config = dict(
    head_dim=64,
    intermediate_size=768,
    norm_place='pre',
    norm_eps=1e-05,
    attn_scale=0.125,
    init='normal',
    optimizer='muon',
    beta1=0.93,
    schedule='wsd',
    decay_shape='linear',
    final_lr_fraction=0.02,
    batch_tokens=131072,
    train_tokens=1404000000,
)
MLP neurons of a small language model. Each row is named by its layer, matrix (up: input weights) and neuron, and shows model dimensions 240-367. Each number is 128 + 32 x the weight over its row's rms, rounded and kept within 0 to 255.
Before each neuron's rows, "fires after" lists the tokens most often just before its 100 highest values on Wikipedia text that the model never trained on.

fires after: "–", "6", "2", "4", "7"
L5.up630 [210 126 108 127 186 128 115 129 176 153  59 137 149 103 135 135 178  76 149  95 104 140 116 147 158 114 158 101  78  84  77 132 155  92 109  95 162 116 146 155 129 168 122 108 178 131 154 120  97 168 156  67 129 122 150 123 110 159 125  61 138 148  85 189 116 161 131 113 116 100 100  84  64 130  95 111 143 150 176 149 131 146 167  73 124  99 140 120 137 178 118 140 131 101 158 186 105  86 121 138 158 144 128 149 107 116 115 183 144 145 109 128 146 139  89 162  75 106 143 130 172 110 106 147  74 155 130 138]

fires after: " the", " The"
L7.up180 [110 182 120 145 165 129 134 132  77  86 156 117 119 170  76 157 126  84 119 134 162  96  92 104 228 110 105 123 109 169 145  85 158 146 118 141  95  85 116 160 171 149 124 128 166 166 152 100 176 138  98 127  98  35 169 129 109 141 121  82 122 145  94 110 130 123 105 115 143 105 103 216 110 100 103 169  92 129 114  81 125  89  90 164  71 110  88  88 112 128 162  87 138  85 171  87 129 137  76 121 100 117 151 120 137 101 109  82 179 126  75 170 110 145 150 150 116 184 129 124  71 144 147  90 184 139 232 125]

fires after: " |\n", " E", " the", " A", ":", "The"
L6.up747 [170 128 134 190 185 138  80 133  92 172 163 180 173 173 154  76  86  81 136  85 123 105 112 119 157 127  78 115  54 114  98  88 134 109 108 155 134 183 109  83 112 119 160 184 121 151 150 133 122 147 107 120 144 136 122 172 168 113 171  77 175 136 149  66  99 116  77  91 133 119 165 109 163 179  86 110 183 114 124  87 119  56  64 101 115 119 162 151 146 105 149 107 123 147 141 169 153 115  97 122 106 111 102 138 103 150  89 136 124 164 111  75  89 184 128 135  65 142 106 169  41 191 115 103 120  86 146 131]

fires after: " A", " an", "A", " E", " No", " p"
L7.up480 [ 88 114 198 131  68 120 147 134 141 147 137 111 158 129  75 150  98  69 147 115 142 123  96 110 150 137 129 118  76  71 134 174 109 122  89 157 134  71 117 140 169 103 181 146 188 112 122  93 149 183 106 160 118 112  46 190 151 163  98  95 122 165  55  84 101 148 105 142 162  78 170 121 137 138 158 142 116 131 190  61 119 122  98 144 147 151 155 183 126 123 158 151 116 148 116 145 161 128  64 108 123 165  97 184 111 111 178  79 188  64 125 130 159  78 168  98 128 142 104 130 101 193 185 138  98  83  90  87]

fires after: " the", "20", "19", " The", "The"
L5.up16 [118 114 135 124 204 136 122 117  85  70 147 100 154 186 121 196 104  83 164  88 182 159  68 146  96 144 131 139  78 148 120  64  90 106 161 106 148 104 118 184 140  98 125 127 104 152 136 113 122 119 110 166 128 111 114  57 131 126 102 155 117  99 138 104 172 137 119 103 144 161  97 123  64 131 149  77 164 165 121 122 163 162 104 135 203 100 135 222 118 172 122 149 185 100 135 136 125  89 161 146 152  81 110  47 161 128 144 144 133 157  80  90 133  73 148 177 181 123  95 118 110 129  73 114 165  87 137 123]

fires after: " ", " |"
L5.up401 [128 129 148 111 117 121 113 119 120  83 151 147  81 139 101 155 152 172 126 112 152 185 123  99  71 118 117 191 159 133 167 108 118 147 118 161 132 134 127 123 100 117 143 106 103 178 161  92 139 100 128 140 174  92 106  86  87  90 124 116 110 122 128 171 154 159 119 128 127 122 152 125 169  54 111 128 161 112 131  90 104 105 142  93 117 179 157  75 110  29 127  92 183 108 143 177 130 109 129 128 148 175 110 129 126 159 189 136  67 158 127  79 142 157 151 128 100 144 120 143 194 172 128  99 130 136 161 167]

fires after: "20", ",", " |"
L5.up170 [178 126  92 129 184 159  50  80 131  90 156 147 138 184 109  97 191 105 124 118 108 164 146 178  91  99 120 128  58 147  87 178 120 171 135 188 106 112 104  84 129 154 148  95 186 118  85 113  93 102  76 139  80 107 113 116 117  98 105  57 139 132  79 124 103 120  55 178 154 145 101  81 170 124 149 148 125 131  87 163 120 134  84  80 151 140 102 137 177 147 150 162 122 157 189 165  81  98 108 111 131 140 152  96 157 126  97 148 108 106 161 145 139 138 131 129 146  83 163 144 153 139 131 121 121 127 148 165]

fires after: " |", " ", " ±%"
L5.up286 [117 233 145 126 168 150 136 172 152 131 145 131 125  85 119 136 130 114 139  48 143 116 153 123  92 104  47 139 119  97 138 189  71  63 108 139 122  70 137 130  84 120 110  83 107 129  91 118 122 123 114 115 131 143 138 123 185  97 129 155 203 152 161 169 150 111 108 139 102  90 126 120 168 152 171 133 122 141 125  58 160  43 132 131 108 126 169  76 161 132 109 161 148 158 142 171  98 191 127 125  95 136 129 178 118 146 140 129 131 166  88 141 197 197 149 134 170  95 130 101  99 128 177 176 100 153 166 144]

fires after: " the", " The", "19", "20"
L6.up591 [ 97 105 116  94 169 143 101  94  99  62 203 125 139 159 128  98 118 111 112  92 125 118  60  51 214 126 106 167  93 110  86 164  85 124 137 111 115 115 113 134 159 139 151  96 121 128 137 120 110 119 104 126  77 108 108  96 121 141 141 109 104 109  94 111 149 162  75 113 188 145 145 166 121 143  95 164 140 164  99 112 149 139  76 103  88 139 121 106 156 112 162 144 175 123 123 122 143 131 117 167 101 139 165 139 189 140 126 135 189 163 121 106 123 103 100 153 121  99 149 162  92 123 132 145 149 114 149 189]

fires after: " the", "The"
L5.up238 [122 168 174 123 187 132  67 122 108  90 144 157 136 133 146 114 182 153 130  89 133 132 119 125 163 202  64 147 114 158 128 108 139  80 112 111 118 113 126 124 141 130 119 129 163 103 144 167 150 159 164 140  89 108 130 119  86  91 114  98  94 126  81 118 137 107 149  46  85 148 137 142 129 142  81 172 174 105 118 130 146  65  17  74 105  99 133 105 109 141 204 109 118  92 122 149 167 134 138 190 128 166 131  59  90 142  98 129  94  95 100 149 126 132 134 155 114 108  74 134 120 169  41 138 157 130 134 108]

fires after: " ", "–", "2", " #", "."
L6.up70 [136 105 138  49 142 146 144 105  97  94 158 167 126 161 119  99 111 164 164 109 131 183  76  93  39 102 133 158 106 137 161  64  89 131 116 109 158  85 154 135 240 142 128 179 130 107 111 148 137  84 139 114 150  98 190 167 116 161 147 154 136 126 148 153 143  83 111 194 142 154 125 132 110  98 104 151 118 165  80 119 141 125 189 114 159 107 125 115 162  98 125 140  62  97 180 122 116  68 175 131  97 101 116 131  98 157 117 165 138 212 107 183 115  75 114 101  77 134 111 111 174 159 135 160  86 109 169 130]

fires after: " ", "–", "+", " |", " ("
L2.up366 [147 110 121 154 139  96 134 132  92 153 182 152  79 147 103 134 176 180 172 130 160 179 150 177 105 173 165 134 151 161 139  40 133 174 129  99 139 151 124 102 138 160 122 146 105 126 150 146  88 154 148 157 113 162 162 156 109 129 147 116 137 161 138 111 102 176 125 125 161  91 180 143 140  87  93 102 117  88 150 139 129 122  87 107 126 156 155  74 137  91 144 131 133 105 215  63 143 147 123 128 128  92 112 110 156 171 182 110 129 195 113 113 115 110  93  73 153  94 138  81 104 132  77 143 100  85 146 106]

fires after: " the", " The", "The"
L5.up122 [135 229 136 162 199 202 117 113  98  94 113 109 158 161 158 174  81 112  74  94 187 145  88 101 144 111  68 171  80 110 177 122 127  95 135 142 107  56  83 127 146 105 122 118 148 141 161 152 160 131 124 140 120  79 113 116 149 123 140 166 119 130  99 104 226  99 145 119 130 187 141 195  62 175 156 125 120 140 113 129 132 100 143  64 121 122 118 119 163  96 113 188 124 132 109 134  91 142 123 118 167 132 125  69 212 128 136 130 107 127  82 158 118 130 123  66  89  69  98 121 100 140  99  97 121 135 173 126]

fires after: ",", " |"
L6.up559 [155 140 114 128 158 110 142 142 127 149  59 136 131 171 145 148 133 192 141 131 149  41 115 183 111 122 127 140 174 181 144 161 114  90 148 163 118 114 123  85 107 130 131 175 136  77  90 110 151  91  71 123 136 151 172 146 170  99 163 135 117 110 173  76 125 141 130  98 133 163 110  92 164 109 139 117 153  97 109  71 167 111 166 101  49 152 100 129 119 116 115 124 144 173 180  80 136 107 129  78  72 162 153  59 119 126 135 106  71 208 222 133  99 112 147 144  42  86 148 149 124 170 119 146 189 103 153  60]

fires after: "-", "|", " the", " The", " /", " \""
L5.up740 [124 121 137 102 182 201 153 131  98 154 137 108  93 156 136 109 147 141 126 111 153 132 117 128 133 189 125 167  94 136 125 138  88 137 137 141 129 133 175  56 165 120 138 162 138 158  98 106 132 129 148 101  93  96 152 147 105 136 185  83 130 116 167  57 171 154 109 114 130 185 108 102 115  74 134 139 164 106 112 163 164 155 119 128 158  99 134 138 136  88 179 160 131 118 115 119 116  87 134 102 127 186 146  90 135 125  80 180 117 195 135 159 106 136 153 110 167 125 136 118 108 152 166 121 156  88 156 144]

fires after: ",", " a", " is", " ", " an", ".\n\n"
L6.up503 [149  81 112 109 163 126  82 127 149 102  90 117  70 156  89 161 125  89 137 110 140 112 127 145 107 177 168 206 144 133 147 160 107 142 169 110 157 139 144 150 127 180 175 157 162 113 142 106  86 150 132  99 118 119 131  84 127 128  67 127 105 137  85 167 109 119 166 186 191 151 142 106 140 117 155 174 131 110 133 158 182 156  79 127 126 123 162 130 166  72  73 145 129 159 181 158 109 108 167 167 109 173 129  60 160 104 137 154 130 187 157  61 122 134 149 153 168  94  94 102 130 154 135 150 155 126 193 149]

fires after: ",", " |"
L7.up289 [ 86 133 159 180 134 138  93 103 132 132 171 101  95 149  85 160 121 139  63 113 143 126 112  92 132 133 176 132 193 117 101 171  82 121 112 180 159 109  95 116 102 108 154  57 141 155 107 110 128 124 127 127  83 182 109  95 144  82 131 107 174 171 106 170 120 102 144  95 164 133 139 119 175 125 128 160 162  86 117 137 167 118 108  73 164 147 128 110 155 100 140 149  74 104 145 197  89 150 116 119  89 131 136  98 183 173  90 124 183 161 180 138 105  51 174 104 145 127  64 138 153 161  91  95 117  98 174 146]

fires after: " |", "0", " BBC", " Television", " "
L5.up543 [ 93 122  83  97 136 169  99 182 126 145 161 127  99 107 108 133  96 142  68 113 135 132 103 161 145 149  82 144 124 127 100 162  99 114 102 138 118 111 131  67 171 141 110 170  47 147 136 139 171 137 116 118 171 136 173 164 143 145 155 151 182  96  92 199 117 112 137 148 119 137 167 173 137  80 132  62 137 131 142 128  70  89 108 142 153 184 165  65 177 109 120 140 161 132 153  67  91 136 130 163 163 135 118  87 134 159 148 117 157 165 128 136 151 145 158  98 158  63 131 159  98 106 108 114 156 123 133 108]

fires after: " the", " The", "The"
L5.up669 [117 111 152  71 171 168 131 100 128 137  84 122 126 151 104 135 119 219  96 150 126 146 126 120 180  84  86 138 119 153  90  48 143 147 114 160 144  78  50 188 162  89 142 150 192 180  90  96 167  89 175 141 112 100 158 116 126  85 157  89  64 180 201 128 145  58 105 103 111 107 122 173  88 135 106 159 150 132 134 107 147 140 135  96 109 101  54 134 107  83 169  84 108  89 145 110 115 122 102 121 127 116 166 119 151 102 114 127 137 105 102 141 162 112 163 117 128 119 109 118 142 173 154 122 110 160 217 139]

fires after: "1", "0", "5", "6", "2", "4"
L5.up229 [ 82 119 100 117  86 115 152 111 147 201  91 135 126 130 157 134 120 111 150 144 200 158  96 110 116 123 140 113  94  82 131 157 166 106 129 144 177 145 115 159 118 122  94 120 116 100 138 178  83 131 173  68 164 178 203 176 121 140  95  98 124 133 119 163 158 119 150 146 121 126 128 145 108  77 115 122 165 186 106 156 103 136  96 116  89 159 178 141 207 144  38 142 129 119 107 194 103 129 135 118 159 133 123 178 144 129  89 150 130  68 121 122 143  94 174 194  76 138 161 187 115 159 121 108 130 105 161 164]

fires after: ",", " ("
L5.up675 [175 111 142 114 133  96 127  96 128 179 102 116 143 112 114 194 135 141 109 147 149 137 116 119 140 141 127 114 138 175 134 135  80 138 163 170  86 121  91 162 127 130 179 179 139 125 105 112 134 157 107 121 120 163 168 193 108 135  79 154  83 188 100  50 126 131 122 121 147 109 141 179 107 151 178 124 124 140 142  64 130 118 143 143 147 141 168 190  83 177 140 118 122 166 149  80  49 127 145  97  93 121 197 104 149 117 136 134 131 144 144 167 113  91 133 149 112 125 126  90 127 129  69 116 168 120  97 132]

fires after: ",", " (", " \"", " "
L6.up408 [136  98  73 129 125 141 140 161  70 152 181  98 134 182 154 124 151 147 119 143 132  76 135  84 167 197 197 117 148 144 106 162 112 112 104 129  96 105 106 118 197 144  84 128 164 176 161 123 102 184 100  92 112 107 148 126  93 136 178  99 141 153  84 103 107 110 136  43 105  94 118  89 186  76 118  78 140  85  93 115 148 156 112  98 107 135 139 108  94  77 138 138  50 101 116 149 112  90 122 108  97 115 107 105  75 140 134 103 195 159 152 175 125 229 163  36 103 128  66 165 124 122 152  83 176 176 132 139]